{
  "n_layer": 12,
  "d_model": 192,
  "n_head": 2,
  "n_kv_head": 2,
  "head_dim": 96,
  "d_mlp": 768,
  "vocab_size": 1075,
  "activation": "squared_relu",
  "norm": "rmsnorm",
  "norm_place": "pre",
  "norm_eps": 1e-05,
  "positions": "rope",
  "rope_base": 10000.0,
  "rope_fraction": 1.0,
  "qk_norm": true,
  "attn_scale": 0.114,
  "bias": "none",
  "tie_embeddings": false,
  "parallel_block": false,
  "extras": ["capped logits"],
  "init": "uniform",
  "init_std_qkv": 0.0615,
  "init_std_o": 0.0615,
  "init_std_up": 0.0615,
  "init_std_down": 0.0,
  "optimizer": "muon_variant",
  "lr": 0.00699,
  "lr_mult_down": 1.5,
  "beta1": 0.9,
  "lr_head": 0.00677,
  "warmup_steps": 0,
  "schedule": "wsd",
  "decay_fraction": 1.0,
  "decay_shape": "sqrt",
  "final_lr_fraction": 0.02,
  "batch_tokens": 16384,
  "seq_len": 1024,
  "doc_mask": false,
  "train_tokens": 184000000,
  "steps": 11231,
  "dataset": "wikipedia_en"
}
MLP neurons of a small language model. Each row is named by its layer, matrix (up: input weights) and neuron, and shows model dimensions 64-159. Each number is 128 + 32 x the weight over its row's rms, rounded and kept within 0 to 255.
After each neuron's rows, "fires on" lists the tokens most often at its 100 highest values on Wikipedia text that the model never trained on; "fires after" lists the tokens most often just before its 100 highest values on Wikipedia text that the model never trained on. A number after a token or word is its count.

L4.up112 [171 107 140 149 118 134 149 111 190 197  77 100 181 190 134 144 145 116 122 165 136 105 107 114 116 194 145 161  95 143 155 157 127 120 157 124  90 139 106  91 140 139 119 141 119 134  76 193 145 140  81 128 129 122 133 112 146 136  63 147 141 116 135 201 120  95 106 161 125 192 164 155 132 154  92 183 149 138  89 144 115 146 147 145 103  70 135 113 150 138 197  78 134 209 172  93]
fires on: "e" 34, "il" 26, "ac" 13, "te" 6, "os" 4
fires after: "ow" 22, " m" 14, " g" 8, " s" 6, "ac" 6, " k" 6

L4.up450 [104 128 109 137 127 128 138  95 107 109 133 136 111 167 116 138 141  66 117 141 169  64 172 119 116 115 145 141 140  93 175 148  78 109  91 194 106 128 163 186 120 164 118 180 123 134 154 123 153  86 124 140 111 139 150 129 137 123 119 114 104 106 144 160  75 105 145 148 148 107 152 159 133 174 132 125 128 113 145 137  47 156 100 131  92 128 114 162 103  92 114 135  98 114 223 109]
fires on: "t" 48, "-" 13, "c" 12, "98" 4
fires after: "our" 30, " con" 13, "1" 9, " Con" 7, "on" 6, "res" 4

L4.up216 [106 100 171 163 134 173 126  56  80 104 115 145  98 150 162 134 223 117 103 194 126 168  71 144 124 154 109 105 137 187 152 180 110 122 122  72 102 186  33 171 113 133 142 163 105 115 206 117 120  73 161 134 112 138  86 126 172 114 127  94 125 147 164 174 102  93 144 160 164 144 107 134  64 110 142 112 119 185 111 105 100  93 144 135 181 148 188 119 139 133 143 157 139 168 128 101]
fires on: " " 65, "h" 13, "om" 5
fires after: "born" 19, " January" 13, " be" 9, " April" 8, "age" 7, " bec" 5

L2.up688 [152 122  85 118 177  63 140 105 109  66 142 149  68 104  97  99 128 135 177 102 108  90 186 132 159  95 117 131 171 104 110 107 156 170 139  95  89 154 162 133 132 154 107 132 149  69 151 125 120 110 180 149  99 172 143 107 164 100 132 169 149 136 130  96 157 132 134 138  67  73  92 161 146 122  94  80 142 160 106 136 147  76  85 107 140 178 143 183 152 157 139  60 132  94 137 165]
fires on: "4" 23, "0" 21, "8" 11, "3" 6
fires after: "," 26, "1" 13, "8" 9, "6" 8, "7" 6, "3" 6

L7.up661 [102 129 103 127 120 154 124 137  90 147  67 120 159 168 137 129 174 159 102 142 144 146 126 169 114 126  67 111 124 124 140 140 150 147 131 110 111 154 119 146  76 127 160 170  52 128  64  63 122 126 101 168 188 160 134  85  88  96 159  77 107  99 139  42  89 122 144 129 123 179 155 113 148 136 128  32  94 106 138 166 134 155  97 133  89 121 139 114 160  84 101 178 130 159 108 111]
fires on: "om" 27, " st" 22, "im" 16, "ar" 13, "en" 8, "am" 8
fires after: " W" 14, " w" 13, " H" 9, " S" 7, " J" 6, "w" 6

L4.up246 [ 60 163 140 201 111 152 127 154 153 124 164 144  97  92 118 124 120 111 102  78  78 135 114 110 165 106 170 112  80 105 116 145 132 152 113 147 121 129 137 116  95 113  84 121 176 110 139 136  64 155  74 141  80  90 159 121 156 164 158 154 125 121 108 124 141 115 195 150 139 126 102 145 100 100 101 112 172 197 121 114 181 121 122  59 142 129 128 107 211 189 116 133 127 206 101 167]
fires on: "at" 23, "th" 22, "l" 12, "is" 9, "on" 9
fires after: "u" 26, "ec" 12, "ab" 12, "p" 9, " a" 9

L4.up524 [ 89 147 134 125 153 148 106 124 125 132 181 143  49 119 136 104 112 164 125 152 148 140 157 122 100  95 164  74 120 143 210 146 120 153 118  81 102 208 138 115 107 163  53 128  73 161 189 110 150 107 111  78 120 151 181 172 132 126 153 110  73  95 147 143  87 119 163 167  91 204 126 155 109 106 176  77 116 122 132 120 121 174 123 160 136 133  80 167 110 168 138 121 105  81  94  89]
fires on: "c" 32, " wh" 22, "p" 13, "nd" 10, "d" 6, "st" 4
fires after: " in" 15, "," 12, "2" 10, "1" 8, "in" 6, "r" 5

L2.up281 [125 100 143 180 173  88 149 128 171  97  98  83  75  91  88 143 124 157 152 126 113 201 109 136  95 150 146 163 124 120 161 115 137 125 101 103 152 108  94 140 132 114 182 174 126 150 141 108  83 107  96 111 124 105 202 145 125 110  74 113 121 116 149 187 114  94 101  95  94 149  76  82 126 149 186  99 180 110 145 168 145 139 107 108 125  91 110 123  70  92 135 125 128 185 110 110]
fires on: "orn" 31, "N" 15, "st" 14, "j" 13, "E" 9, "is" 7
fires after: "°" 29, " b" 23, "b" 9, " E" 8, " H" 5, " B" 4

L2.up736 [144 140 108  51 156 146 129 108 155 134 139  84 193 151 139  79  92 144 156 136 152 140 121  97 194 116 137 114 155 170 120 109 164 140 138  86  82 140 158  96 136 168 118  97 197  69 105 127  69 117 214 142 136 145 112 109 174 178 117 124 142 109 123 129 111  64 145 120 115 101  96 171  72 129 155 116  73 160 117 146 105 107 142  98  71 125 152 142 138  90 119 112 148 170 111 183]
fires on: "al" 16, " is" 11, "os" 11, "ary" 10, "art" 5, "ict" 5
fires after: "g" 20, "re" 19, "on" 8, " Re" 5, "d" 5

L4.up153 [126 145 109 151 112 108 127  95 146 136 195 124 137 116 123 140  77 131 104 189  63 166 107  87  75 133 115  49  97 150 137 157 131 113  78 120 145  67 133 110 121 118 132 137 161 128 135 134  92  91 112  53  85 136 174 118 165 152 128 142 124 131 157 103 106 144 149 117 106 135 120 119 133 137 145  59 200 142 100  95 105  96 118 117 148 162 122 214 172 128 167  77 130  95 161 165]
fires on: "re" 19, "on" 11, "is" 9, "ff" 7, "ic" 7, "l" 7
fires after: "p" 16, "up" 9, "ff" 9, " m" 8, "t" 7, "f" 7

L2.up309 [ 86 105 114 141 159 168 145 131 182  78 146 125 123 131 144 114 169 164 126 180 173 173 156 149 150  97 158 131  87 108 140 121 115  59 168 114 119 148 152  99  66 150 181 148  79 120 133 120 118 159 124 151 137 136 110 108 150 169 128  90 157 155 113  43  92 212 118 126  77 133 175  75  83 122 162 131 123 160 155  99 107 134 107 122 125 207 111  88 105 129 168 113 161 127 103 195]
fires on: "ore" 18, "ver" 16, "or" 15, "ed" 12, "ain" 11
fires after: " sc" 30, "ain" 14, " cont" 8, " Sc" 7, " a" 6

L2.up5 [129 114  98  60  99 123 143 137 136 146 183 196  82 167  80 135 122 119 153  71 133  93 149 148 162  99  82 123 226 173  41 107 177 179 131  97  84 154 180 194 160 148 145 125 110 125 150 105 160 111 176 110 171 138 128  97 139 115 152 153 135 144 149 117 111 137 150  98  92 159 121 187 141 173 137  76 135 136 154 121 137 100 131 122 121 114 163 113 188 108 112 135 154 178 105 115]
fires on: "7" 14, "6" 11, " v" 11, "4" 9, "3" 9
fires after: "," 74

L4.up763 [140  65  78 191  49  66 147  80 117 157 115 167 139 155 149 118 161 142 141 119  98 117 133  81 156 151 157 116 172 108  79  99 170  84 128 132 120  85 163 144 166 144 108 149 184  87 160 175 148 130 116 164 100 141 127 109 129  84 193 157  85 137 106 117 204  91 127 166 127 102 108 119 139 164 145 181 130 141 173 100 117  91 149 134 104 135 140  86 150  98 137  90  75  77 158 120]
fires on: "\n\n" 44, " H" 22, "ic" 14, "ch" 6, "ach" 4
fires after: "." 55, " N" 7, "x" 5, " ==" 4

L2.up391 [ 93 175  61 111 146  69 137 131 132 126  67 117 122 117 126  97  90  90 111 172 104 154 123 153 160  48 122 124 110 115 200  57 121  78  95 172  90 174 171 135 181 144  87  91 115 102  88 101 132 155 144 146 132 100 148 125 122  93 166  90  93 170 128 152 159 177 136  84 116  72 149 197  60 112  82 133  79 131 103 178 123 139 107 172 109 116  74 130 170 115 127 128 165 113 115 134]
fires on: ":" 47, "n" 26, "in" 15, "at" 5
fires after: " the" 30, "3" 13, "b" 8, "1" 6, "4" 6, "5" 5

L2.up34 [100 128 108  88 117  96 121  73 131 132 105 150  80  63 154  88 138 158  95  88 105 121 149 116  76 140 131 148 154 190  88 180  87 166 173  99  89 119  97 163 128 206 153 162 140 134  69 114 125  98 214 115 185 191 159 113 181 101 124 122 163 147 130  92 128  91 115  90  95 112 113  81 110 193 165 163 131 122  79 124 108 148 135 113 128 171 149 105 152 149 105  89 158 119 190 153]
fires on: " In" 18, "y" 12, "ce" 12, "ep" 10, "ath" 9, "el" 5
fires after: "," 16, "m" 12, "on" 8, "av" 7, " For" 6, " ind" 6

L2.up116 [145  92 172  89  87 159 100 104 119 132 149 101 148 133 128 190 152 130 126 128 121 110 122 134 135 100 157 112 111 152 131 105 105 125 170 167 189 136 162 128 114  35 136 100  67  88 135 135 110  70 138 174 134 112  79  98 135  55 165 180 103  87  95 164  80 128 102  68 133 162 107  98 117 143 109 149 165  84 157 125  79 111 122 139 169 226 156 100 122 142 132  90 129 143 132 136]
fires on: "ld" 20, "ir" 15, "ed" 10, "l" 8, "ak" 7, "em" 7
fires after: " he" 37, "o" 15, " not" 9, "i" 7, " pe" 6, "ict" 5

L6.up127 [107 131 104 163 135 121  97 101 119 151 124 156 148 148  84 156 130 110 157 100  89 143  98 125 106 134 186 121 170 121 104 152 202 125 122 139 120  91 149 187 140 110 167  88  98  78 149 114  69 183 103 109 122 125 130 132 138 167 115 168 107 135 138 107 104 165  96 149 135 170 143 155 144 153 177 141 120 114 119 104 102 149 130 136 118 122 173 129  99  98 162 112 142 151 172 150]
fires on: "il" 27, "ac" 17, "er" 14, "ell" 7, "r" 6, "e" 5
fires after: " S" 17, " s" 14, " t" 8, "t" 7, " b" 5, " V" 4

L2.up670 [139  75 124 173 160 190  45 110 108 141  97 119 170 134 129 116  94 110 190  78 183 103 106 149  68  53 134 189 119 128 116 136  89  83 132 134 142 111 143 106 113  79 102 130 140 135 153 148 100 137 181  66  69 103 112 143 112 133 150 109 129 125  92 113 111 153 123 129 167 116 124 117 107 132 115 148 129 127 106 123 139 116 122 131 160 138  83 217 128  63 114 154 122 132 129 132]
fires on: "op" 29, "ug" 18, "n" 6, "pp" 6
fires after: "el" 35, "vel" 23, "ro" 10, " cl" 6, " con" 5, " E" 4

L2.up28 [148 149 111 113 164 127 142 106 239 190  93  87 152 148 169 163 159 200 100  93 164 188 127 152 118 110 156 102 145 129  75 148 204 121 151 166 116 110 147 158 130 121 146 121 146 112 134 184  88 113 122 157 109  96 113 154 133 158 185 108 132 139 112 142  96  61 136 159  87 132 177 117 144 104 137 131 119 144 161 189 108 148 152 131 136 123 141  89 120  91  88 145 140 104 138 131]
fires on: "ang" 23, "amp" 18, "id" 10, "ay" 9, "ab" 9
fires after: " ch" 16, " w" 14, "e" 9, " c" 8, "est" 7

L6.up750 [ 56 107 129 172 108 126  84  81 146 152 108 142 138 139 116 113 151  81 129 167 123 113  94 164  63 138 129 132 123  93  71 189 168 126 135 180 140 202 174 179 108 160 154 183 129 140  61 145 162 119 164 103  88  74 103  84 145 128 149 121 118 126 121  98  80 111 120 150 148 159  93 142 117 172  94  95 142 171 108 115  68 139  44 176  92 144 106 124  75  97 186 118 171 102  97 154]
fires on: "t" 60, " d" 21, " cont" 17
fires after: " in" 20, "on" 9, " to" 9, " an" 7, " Con" 7

L2.up433 [153 132 111 123 112 115 147 143 186 164 154 186 125 196 136 134 180 148 118 132 152 121 122 125 154 127 163 144 193  64  90  97  69 160  66 109 108  63 105 159 207 166 122 141  68 129 172 180 146 140 104 118 161 120  89 145 139 148 105 132 134 143 128 108 178  94  55  79 123 110 109 141 134 196  98 142 124 147  91 144 180 181 132 178 130 148 189 129 132  85 177 117 138 160 117 208]
fires on: "n" 15, "o" 14, " pro" 14, "ar" 12, "or" 7, "ud" 6
fires after: " the" 36, " n" 25, " Th" 10, " The" 5, " R" 5, " Ch" 5

L2.up112 [104 108 135 143 150 123  58 147  90  55 103 176 118 103 147 101 107  88 160 110 122 145 134  64 136 102  99 178 118 120 102 147 113 111 109 179 131 154 164 108 134  93 140  64 186 131  99 109  64 129 111 161 145 139 135 110 122 104  70 129 141 169 121 168 103 170 105 165  87  93 155 122 140  94 146 107 105 171  88 119  98 134 152 157 162 134 149 129 126  90 192 177 115  97 126  70]
fires on: " (" 81, "g" 13
fires after: "i" 24, "ur" 10, "er" 10, "a" 5, "un" 4, "e" 4

L6.up293 [129  92 160 149  96 168 133 147 136 114 129 119 133 100 177 131 113 177  78 135 218 158 155 139  64  77 199 150  89 113 110 113 150  79 136 120 121 194  82 129 158 144 170 186 109  87 113 158 152 103  85 141 119 163  79 110 111  96 136  87 146 150 129 150 137  98 197 115 115  62 107 115 121  61 147 155 139 129 148 121 137 151 146 111  96 136 137 119 136  97 164 155 106 146 135 180]
fires on: "em" 17, "id" 16, "up" 8, "1" 6, "om" 4
fires after: " S" 15, " s" 14, " cons" 10, "s" 9, " " 8, " end" 4

L2.up14 [124 131 118 122  72 210 186 120 117 131 132 128  66 141 106  53 150 174 176 113 111 141  58 106 129  97 131 113 118 119  95 210 134 166 109 115 110 157 164 108 142 100  78 132 140 151 222 121 126 116 130  81 127 145 147 128 137 132 151 102 195 145 124 114  85  94 117 150 130 161 123 104 140 123 109 140 116 130  62 115  57 207  71 187 156  82 119 106 153  87 127 117 147 128 154  96]
fires on: "ac" 29, "st" 26, "ter" 14, "al" 9, "is" 4
fires after: "ur" 16, "ac" 13, "ar" 9, "y" 7, "or" 7

L6.up544 [120 195 125 136 165 160 155 140 109 153 139 136 156 105 111 121 132 100 121  95 170 105 150 129 170 142  74 143 146 131  89 175  70 154 139 104 129 134 133 121 135 153 141 106 103 175  70 137 140 204 148  75 112 164 129 115 144 155 120 139 153 134 167 182 177 135 165 108 183 121 149 171 175 146 134 119 177  92 132  57 142 109 159  66  95  26 109 115 130 108 113 140 166 166 148 104]
fires on: " f" 23, " the" 22, "im" 6, " th" 4, " into" 4
fires after: " of" 29, "ed" 8, " in" 7, "el" 6, " L" 4, "en" 4

L2.up273 [115 118 176  76 182 127 112 155  79 172 138 159  79 104  93  69 104 149 109 144 109 106  98 157 158  89 134  91 169 135  92 122 138 157  98 169 105 165 124 146  99 121 123  91  82  79 108  91 133  79 125 115 136  89  72 163 167 155 152 156  59  80 124  98 139 112  96 128 118 134 170 167  99 167 117 133 164 113 145 124 133  91 144  46  93 167 161  78 106  96 100 150 129 155 111 171]
fires on: " which" 79, " who" 12, "*" 4
fires after: "," 61, "s" 7, ")," 5, "areer" 4

L4.up522 [113 169 102  94 106  91 162 142 124 100 125 182 143 109 151 139 186  74 129 148  98 166  98 115 108  69 158 101 154  44 124 150 154 151 149 156 149 174 119 116 137 134 100  62 156  62 116  96  56  89  92 126 111 115 176 162 187 141 109 124 159 110 104 129  95 112 123 134 149 147 129 117 125 122 132  88 126 116  84 175 169 120  80 124 104 152 112  84 145  93 111 147 105 149 124 129]
fires on: " s" 32, " ac" 21, "st" 7, " a" 5, " he" 4, "c" 4
fires after: " the" 36, " A" 15, " The" 15, "The" 5, " E" 4

L2.up746 [184 144 103 230 159 110 108 139 133 148 126 141  76 149 159  93 105  85 144 151 118 116 131 119 129 160 142 144 185  64 154 113 167 141 159 166  94 176 109  99 160 191 155 100 186 138 174  99 115 128 160 128 131  82 171 117  69 179 114  62 139 129 151 136 148  69  81 115 143 166 126  62  82 122 140 143 130 132 104 150 112 140 168 145 194 117 117  95 149 113 112 163 136 102 146 163]
fires on: "c" 72, " rec" 17, "res" 4
fires after: "-" 24, "ir" 22, " (" 8, "ad" 5, "." 4

L4.up219 [ 88 108 171 175 157 181 113  83 138 119 108 130 135 189 133  91 128  89 138 161 161 108 198 113 119 144 147 143 123 151 158  55  61 104 169 116  68 127 158 128 136 123  99 134  80 145 148 109 129 113 181 152 129 149 137 137 108 149 141 108 186 133 170 122 167 152 163 151  94 195 121 143  88 145  99 152 131 180 188 129 149 104  66 179 114  77 131 126 164  79 108 129 112  87 109 118]
fires on: "usic" 15, "an" 14, "ale" 10, "age" 9, "io" 7, "o" 6
fires after: " m" 18, "om" 15, "u" 11, "em" 8, "ad" 7, "ide" 6

L2.up647 [163 142 143  85 116 157 177 126  57 134 137 109 188 164 137 169 123 129 140 174 146 149 129 147  78 135 138  99 103 122  90 110 181  55 115 123 184 133 117 162  94 123 115 139 158 119 106 115 122 154 134 101 194 161 179 147 102 161 133 102 117 122 151 128 103 153 177 156  93 122  94  99  98 145 113 109 130 105 106 184 147 119 112  96 134 124 148  38 198 145 174 187 145 108 135 148]
fires on: "in" 54, "ol" 23, "per" 13, "ed" 4
fires after: " f" 11, " M" 10, " cont" 10, " ex" 9, " up" 9, " H" 8

L4.up656 [134 106  93  92  75 134  91 141  76 123  91 113 162 120 166 118 111  83 132 147 129 148 173 144 147  79  87 120  72  95 110 128 116 142 162 133 153 135 132 126 108 134  75  77  66  85 162 102 125  55 125  90  84 144 104 166 123 108 186 150 109 163  94 138 121  85  67  97  74 136  97  91 138 207  51 137 136 153 176 150 168 147  89  72 164 173 140 125  75 149 158 118 150 160 103  72]
fires on: " not" 40, "ver" 10, "ell" 9, "our" 8, "oin" 6, "ill" 5
fires after: " st" 14, " p" 10, " w" 9, " was" 8, "on" 7, "e" 6

L7.up289 [ 84  88 133 116 109 120 161 151  59 157 117 121 174  96 153 131  79 151 165 198 118 136 109 127  81  96 120 126 128 113 128  88 101  79 174 133 146 120 121 102 144 168 144 214 131 112 128  94  96 111 114 127 149 115 112 113 164 120 134 176 112 174 124 141  67 134 108  88 133 141 129 175 104  87  81  87 156 131 179  79 130 174 128 151 119  96 148 125 182 159 114 129 115 111 107 150]
fires on: "ic" 19, "g" 13, "ork" 8, "anc" 4, "id" 4, "k" 4
fires after: "ff" 13, "oun" 13, "," 12, " off" 9, " Y" 8

L2.up235 [111 134 134 152 120 178  84 107 145 147 166 145 107 137 140 164 167 150 114 142 178 116  97 131  58 134 124 140 166 156 130 145 103  88 180 129 143 100  74 170 172 189 120 121 113 116 149 168 159 113 184 167  87 170 200 128 185 134 105  78 115 179  62 185  87 152 104 160 143 165 173 105 121 127 135 107 116 139 121 131  99  62 144 116  84 113 111 105 144 164 126 144 174  62 118 141]
fires on: "et" 24, "ed" 14, "ist" 12, "ake" 8, "ing" 7
fires after: " m" 31, " M" 15, "ad" 6, "M" 6, "ak" 5

L2.up160 [129 138 132  91  82 137 136 178 111 117 118 113  79  70  96  77 100 150 126 149 133 113  56 100 120 127 172 147 100 143 143 117 237 133  56 109 162 154  65  85 166 137 112 132 132 129  96 128 161 147 169 141 129 126  92 111  73  85 112 134  68  92 164 177 109 148 118 177 147 170  89 125 137 146  94 127 103 117 140 115 111  99 148 117 113 166 103 125 151 113 175 141 152  99  47 140]
fires on: "o" 48, "p" 13, "ou" 12, "n" 9, "ak" 9, "ok" 4
fires after: " g" 28, " T" 13, " t" 12, "og" 11, " v" 10, "im" 7

L4.up380 [119 118  75 143  90 154 149 110 118 161  70  87 140 107 132  43 107 179 115 187 134  64 140 161 106 143 126 102 112  90 160  97 107 153  84 120 178 131 166  78 167 159 104  98 114 131  95 105  68 104 122 161 137 159 143 135  87 128 128 131 103  99 167 184 116 117  87 103 155 129 112 143 124 115  84 143 151  96  73 153 190 204  77 146 103 113 117 117 131 180 156  51 179 109 104 125]
fires on: ":" 95
fires after: "3" 14, "13" 8, "5" 8, "s" 8, "4" 7, "es" 5

L2.up722 [138 128 163 133 151 105 115 121 156 112 131 183 145 116 131 102 141 117 172  99 125 194  77 127 213 105 146 135 144  99 123 144  72 147 162 103  87 148 144  95 150 138 138 148  80 124 123 110 188 133  91 138  89 119 119 191 119 136 126 129 109 139 132  87 182  75  75 152  79 124 140 136 127 100 122 145 102 117 158 206 144  68  76 138 112 113 147 154 190 165 126 130 139 152  82 192]
fires on: "ain" 26, "ies" 15, "ut" 12, "ess" 9, "re" 9, "ile" 9
fires after: "ec" 25, " Sp" 13, "rib" 10, " Ch" 10, " S" 8

L2.up305 [140  81 153 138 149 117  69 102  89 160 111  92 168  90 159  75 112 131  78 148 133 145 126 140  81 161 103 116 178 165  85 176 126 111 184 146 112 176 115  88 108 180 113 115 113 159  92 156 104 131 114  86 111  96 106  73 125 155 184 159 170 119 121  94 146 176 161 122 150  95 115 143 141 140 134 139 137 117 117 107  83 142 172 109 125  92 105 194 183 103 103 156 123 104  94 139]
fires on: "w" 24, "al" 18, "le" 12, "ol" 8, "ed" 7, "s" 7
fires after: "ro" 24, " to" 14, " ro" 13, " de" 10, "ce" 7

L2.up395 [159 147 120 137 162 107 113 102 109 166 155 115 148 126 131 217 114 141 126 185 198 103 157  91 135 159 129 113  55  70 118 103 186  96 136 174  68  66 121 124  96 176 184 130 157 150 137 148 118 112 137 157 138  58 187 141  96 153 158 129 114 162 146 163 148  92 167 120 159 148 108 127  86 126 112 151 132 125 124 156 119 143 166 152 185 123 113 151 102 140 149 110 208  62 138  82]
fires on: "c" 36, "ag" 31, "g" 16, "G" 10
fires after: "-" 31, " man" 18, " (" 13, " \"" 6, "an" 5

L4.up738 [128 108  87 134 144  76 162  78 135 137 164 116 112 132 164 102  83  82 140 164 124  84 113 150 158 109 112  98 107 163 146 117 156 198 108  77 178 105  89 137 163 134  80 159 118  75 146 138 130 143  47  93 140 150 197 128 104 129 162 161 116 117 139  94 167 122 133 139 120 147 125 136 110  59 113 112  98 115 151 162 121 183 159 110 126 146 153 112 142 132 112 101 134 124 166 175]
fires on: "g" 21, ":" 14, "i" 14, "D" 13, "k" 7, "T" 6
fires after: "at" 15, "S" 11, " Fran" 9, "A" 8, "oun" 6, "ies" 5

L6.up628 [124 137  95  98 157 130 118 188 168 123 140 169  94 126 185  65 131 124  89 188 105 160 133 131 101 176 151 153  98 113 157 108  92 162 134  85  93 153 123  95 161 219 133 158 195  99 126 149  86 130 101  80 108 111 161  77 182  73  88 149 114 120 131 145 104 150  84 168  98 147 127 158  86 133 138 150 128 129 104 133 187 136 131 164 180 161  63 104 124 170 124  24 150 142 110  65]
fires on: " " 51, "is" 12, "os" 5, "." 4, "D" 4
fires after: " |" 23, ":" 22, " was" 4, "I" 4, "ur" 4

L2.up243 [125 103 174  63 187 147 135 125  51 137  97 108  66  86 155 138 119 173 135 107 126 105 162 117 138 121 127 176 125  89 115 109  72 170 100 175 105 144 133  59  44 151 132 117 130  78 130 136  96 135 160 131 131  83 159 185 179 134 105  96 151  80  94  89 158 152 147 166  94 170 149 123  92 132  82 222 100 119 153 102 108  91  82 159 118 108 154 139 136 148  66 107 141 136 134 171]
fires on: "N" 30, " and" 24, "ward" 12, "|" 8, "ro" 8
fires after: "°" 16, "″" 15, " A" 12, "ic" 10

L2.up392 [ 72  45  89 160  70  85 144 117 148 144 119 201  90  91 147 105 159 105 102 136 173  98 151  80  96 147 143 109 138 109 170  99 116 169 141 176 128 201  85 106 188 104 149  96 115 136 169 142  94 135 140 146 124 113 111 188 163 154  82 142 101 128 134 146 158 135  43 151 159  84 157 108  89 159 148 127 123 200 179 138 125 172 120  86 174 161 153 131 158 135  69 113 140 152 131  97]
fires on: "ain" 26, "ich" 16, "eb" 8, "and" 7, "m" 6
fires after: " st" 22, " R" 10, " Pl" 10, "as" 7, " rem" 7, "rist" 5

L2.up455 [135 120  90 127 148  68 113 157 164 165 107 121 167 147  94 124  68 117 126 137 109 152 184 153 129 118 138 114 153 152 123 223 119 132 155 107 122 101 152 132 133 165 187  81 116 113 134 156 164 129 194 161 151 129  94 102 131 128 167 128 111  63 136 119 168  79 123 116 184 104 126  95  94 127 164 129 128 101 141 103 142 129 115 134  74 116  59 137 155 129 128  79 168 121 177 159]
fires on: "es" 40, "ash" 10, "a" 9, "or" 8, "rat" 6, "ell" 5
fires after: " W" 45, " w" 10, " D" 8, " st" 7, " L" 6, " St" 4

L2.up486 [147 141 146 139 140 172  98 103 157 139 102 123  99 184 111 146 132 172 140  87 117 165 124 144 128  75  95 153  80  97 127 163 180  62 169 173 161 122 169 197 174 116 143 155 103  66 147 158 127  79 130 137 131  77 183 112  95 168 186 105 141 164  75 121  99 125 126 103 132  99 143  95 128 154 145 142  86 127 170 169 129 138 134  79 193 134 131 172 144 137 102  49 101 136 153 107]
fires on: "est" 37, "ake" 8, "s" 7, " from" 7, "es" 6, "ence" 6
fires after: " W" 21, " w" 15, " serv" 7, "r" 7, "res" 6

L2.up487 [120 107 138  99 206 143 150 173 115 144 138 104 115  83 152 162 134 156 122 155  93 171 103 130  85  77 117  85 140 162 114 153 129 157 162 140 123 155 141 165  98 125 154 108 121 104 178 192 188 131 131 121 134 134  67 167 152 101 191 131 104  87 113  79 160 112 106 156 162 148 153 121 107 183 135 140 124 112  94 175  56 133 157 134 142  71 122 162 107 108 134  96 101 148 164 102]
fires on: "y" 29, " who" 12, " that" 11, "n" 9, "er" 8, " which" 6
fires after: "s" 23, " m" 17, "ers" 10, "es" 8, "ver" 7, " W" 6

L4.up752 [146 124 107  96 140 154 126 118  96 146 168 142 163 142 116 124  97 138  94 175 174  81 114 161 134  76 171  93 128 160 133 115 169 162 142  79 116 189 126 165 180 128 163  95 137 103 172 173 152 114 157  91 105 144  86 114 205 143 126 158  96 173 145 170 101 139 135 156  67 101 122 116  44 151 106 140 122 141 145 150 170  89  66  57 117 165 110 235 106 116 162 103 155 196 169 116]
fires on: "93" 15, "ell" 10, "ri" 10, "r" 10, "el" 8
fires after: "1" 21, "at" 15, "8" 11, "g" 8

L4.up613 [119 118 123  64 190 144 115 145  93 138 122  66 116 138 151  83  71 120  91 118 110 148 165 140  64 130 115 133 144 116 124  85 109  83  53 173 117  75 121 199 135 197 106 130  93 122 104 108 108 138  95 160  76 172 125 167 175 119 139 100 136 110 124 122 135  68 116 119 121 166 136 174 140 173  61 107  79 103 128  94 152 151 124 148 136 231 159 147 151 120 163 146 134  94 118  93]
fires on: "g" 16, "arg" 10, "enc" 10, "ut" 8, "anc" 8, "u" 8
fires after: "in" 21, " l" 14, "ic" 8, "fer" 5, "ed" 4, "i" 4

L4.up117 [ 55 129 135 149 164 177 142 131 132 189 164 100 128 106 202 141 111 117 181 124 153  97 143 165 163 158 139 160 137 107 101 115 178 177 133 120 110  64 126  70 104 138 136 171  92 169 136 108 184 134 134  61 144 125 158 152 169 105 163 138 100 111 158 156 127 108  90  77 118 129 158  70  89 122  98 126 189  87 148 124 142 136 115 126 163 120 100 113 120 106 151 102 151 139 127 103]
fires on: "an" 13, "oin" 10, "ro" 9, " l" 8, " o" 6, "ark" 6
fires after: " in" 18, " P" 15, "ap" 10, "P" 9, "ro" 7

L4.up728 [130 108 134 145 201 142 150 112 137 138  81 108 145 182  86 135 179 181 169 156 174 108  83 124 147 108 129 137 118 118 158  54 160 130 131 145 142 117 159 141 119  89  88 127 163 170  86 132  89 128 114 119 111 167 168 211 152  98  83 131 176 134 144  89 168 106 117 159  69 156 151 151 172 124 138 183 169 137 167 110 152 130 110  82 113  94 134  75 144 141 153 146 127 117 113  86]
fires on: " \"" 22, "I" 9, "ut" 8, "r" 7, "\"" 6, " I" 6
fires after: "." 20, "\n\n" 15, "ol" 11, "\n" 10, ")." 6

L4.up166 [115 163 105 137 114 137 136 214  80 142  90 147 192 113  90 137 183 116 117 135 144 146 130 136 152 150 168 183 165 108  98 130  77 151 116 140 176 141 127 150 101 111 102 174 123 135 112 111 116  59 138 139 183 120 188 152  79 176 148  71 160 142 143 131  96 128  97 120  86 151 122 120 135 192 107 142  79 137 106 167 141 140  59 115  95 145 110  91 143 105 169 131 156 160 106 203]
fires on: "." 99
fires after: " U" 17, " St" 15, " D" 7, " W" 6, " M" 5, " E" 5